config.toml
num_hidden_layers = 11
norm = "layernorm"
positions = "learned"
attn_scale = 0.177
bias = "all"
tie_word_embeddings = true
init_std_o = 0.0
decay_fraction = 0.943
MLP neurons of a small language model. Each row is named by its layer, matrix (up: input weights) and neuron, and shows model dimensions 16-111. Each number is 128 + 24 x the weight over its row's rms, rounded and kept within 0 to 255. Numbers have three digits each.
After each neuron's rows, "fires on" lists the tokens most often at its 100 highest values on Wikipedia text that the model never trained on.

L5.up292:087111173123095140093149118121135152090147114111073110134160141137123098149137140121118129108152092149113138106068151129121115110080138139120124129120175136162081118156175115096108170098091136141121111116098161128098128085149110099138103159103150135120119149117128141129102124078141135095
fires on: "l", "n", "id", "fl", "b"

L5.up605:121146159125125117125128139091107137091164106117111131130158132121138133159121099126138102079131126089181128161109112162140124098127073134101120112119097092134099119120155147140087190156135197105126155152109114112141082109126172127114143167112133109122133139132135132140150119139101111107
fires on: "ri", "u", "du", "co", "ru", "so"

L3.up540:077099162175160117147105137140083126132165140143133188139119124112134113152125117139170132104110143096136106112125133131093089125142119118132131147118129114093122162138147106094189153146099146151152103153105145099084125087169119113123157140158116124130112113109119120153153092126141078126
fires on: "M", "H", " Ch", "Ch", " Wh"

L4.up855:107152113122137122079101133138139130049156105131130148162126155156090129153141135121119121134109127096109124141151139177126115103110122166109124143164161117093105156140122140151162139123085123144168136199166136127158137108136091128137128116124162099146095163092094092123140143135109123132
fires on: ".", "==", ".\n\n", "\".", "===", ".\""

L4.up498:119133121119061154140101156110112115125185110154100105124153122114111148129156123119161120132153100186126135151110182107149143093160108180117160081139149150126127124131161130116101172080122147163141107140098155149124150083155098095117126151126105114136113103128076109136123104113098118094
fires on: "l", "h", "m", "er", "n", "ch"

L3.up261:086155135154111123092098140150120166109147102099118138145165104110106092145114153142149150097144134167116154145096117116127134105125131079115157146164101110066132066151155127137136118123101124054170104108155130122077134105206147150160126128153152154116135120126168148150128131123118106117
fires on: ":", " Time", " im", "°", "==", "-"

L5.up925:114083155114176066145071093147139119153139150148122109143161108134213112114123119116155129165081137143112137119138143119122128161165138056096130163115140160067133128089157126136137126135130131107122096105130133137118140110133130101161139138154154143167127154110162124150164108153127111100
fires on: "el", "ro", "re", "ak", "ir", "ac"

L5.up932:078096141135163087134137162172093119135172127129134135145093076108115123114149114102183140110106108108123122126097099131126138101151123093106146149092169115108107157149185124089128117103141154115107131175089134121132106111151118146146129135171155147092137110149162121149136102138163110120
fires on: " Ch", "M", "Ch", " Alex", "l"

L4.up814:115125159114159138129116119134127123115144140146141121156157134121145126121111100091130130144113147095194093159133110159101146098165141110118157110096156105117081158117152135141137141119094182073159108129083147130092128132143112099099156124131108120130087138075162113125180128139129152116
fires on: "ri", "ian", "o", "en", "ra"

L2.up755:116169121168098096103129159151109121080120128161130132119110146098109118111108141086190104151117176124100152110124164146102084107130122134089173178155108188128112153180113106116156156128130116139124099114162137157120113137145174106100114143182120110153135129119110122145139119112142073126
fires on: "ant", "ipp", "cl", " His", "p", " marri"

L4.up124:103130198147145091137123119116127122126118119108096137136132135148067102099102162119176131138105109148139158163112119146069160103125169147079159136134170146137149103110159125139096179088100144129176129163145150155136148113156142139119141135155089150125106110113165124153126099147144073134
fires on: "p", "f", "l", "o", "h", "'"

L5.up321:111124115124092167052142149098108137080144134161151127131140088141109147134101129122119139133142142136176115135125150139134132145163066135141150079155126119141090161129144121120095133173150147128146128153103131122106105113111099136108130150070102105133131143114124103105116127130143107133
fires on: "ar", "ra", "ad", "l"

L5.up851:122147108108130140072158146078130152084125136164127134113102102126125148146131153136131125106174174163140120144102099154137111125123091135088173123119140135143136137154090137113148155120096143117146147128111133133079115139139096126147130133093126137140164131113132127125126112143139102138
fires on: "n", "l", "e"

L4.up924:096131131145126109126121091177080144093099114129124117129137116127134115143128128118136106124138109094115158136099112120110157107116105144067131151112115143075093128131113080104112098116083120120130138135104139045117131133145163155154154146137123084127134147129168116115112098104114120132
fires on: " |", "ab", " l", " League", " B"

L4.up302:096163159103147097142123119137150151157132107148118131112101166170093154162110165089157085130101096125148139124125118130098163091118140125072108193123122112071144127074123126112123134118105145125131104123101131111126148124117128125130114136149139127118111165139153097126111089139135136109
fires on: "em", "om", "p", "o", "v"

L3.up985:089140127118148127110133127123129151108143087080137151177182148158098131123101099100121104106118161120174136148132119172141155116116104142102156134149189130132116112137103141153162137116129137083165101150126122102116122106110107148136128112139143122167103165087145102119112132097067140087
fires on: ".\n", ")\n", "\n", ".\n\n", ".\"", ")"

L4.up943:117146116140146118153137103162085138104110135128157152129135147116152132134130119137114136133112107097115165124114144080153159118115140087087131132137151125104106121117111093144099124159072121095126118114163101098152135091156125102122147134129150133150129168121171115106136112123114113103
fires on: "b", "ab", "p", " Ab", " B", " F"

L4.up424:106143163151159100111146131153125129110181146143100143140148140139118131153110134131129120096113136131179118155067114142132127131131117126072165114091194147110077133103153097125134166091081148112133139155092110145135108070121143158116121179137118144135153120109121133124136104145126118109
fires on: "ra", "ro", "iv", "res", "u", "ri"

L4.up131:114136162135138143134099113168121161125133123145101146132115109152131095139123144117146144126113157146143191125131113112127149074188149147069115162143107159063116146136142142120146173102117129117170116148067123130133125076122101090105126152140141168154114117113104088140103105179125120113
fires on: "om", "em", "t", "ist", "is", "urch"

L5.up852:118090138141123141123176179143080149091186110159140119113123115117126169112106147131151128122140117158108113140111132104121129116151120163119168115160123127126128145101155137090117128105113168149135144169116129109077107117134105114100121163158133149126119114150111108153116108133148118090
fires on: "im", "n", "ra", "l", "ern"

L4.up631:131151155138157112122117136143133137120128120113060171138193133121117132108128139084124131088138132107145134183120117140135159132130095121078123116082130089077098146129133152116111121118121198150140093147140126143132130121124113107122120152165113070160131175100152096121121124171134138095
fires on: "u", "os", "ri", "o", "g", "G"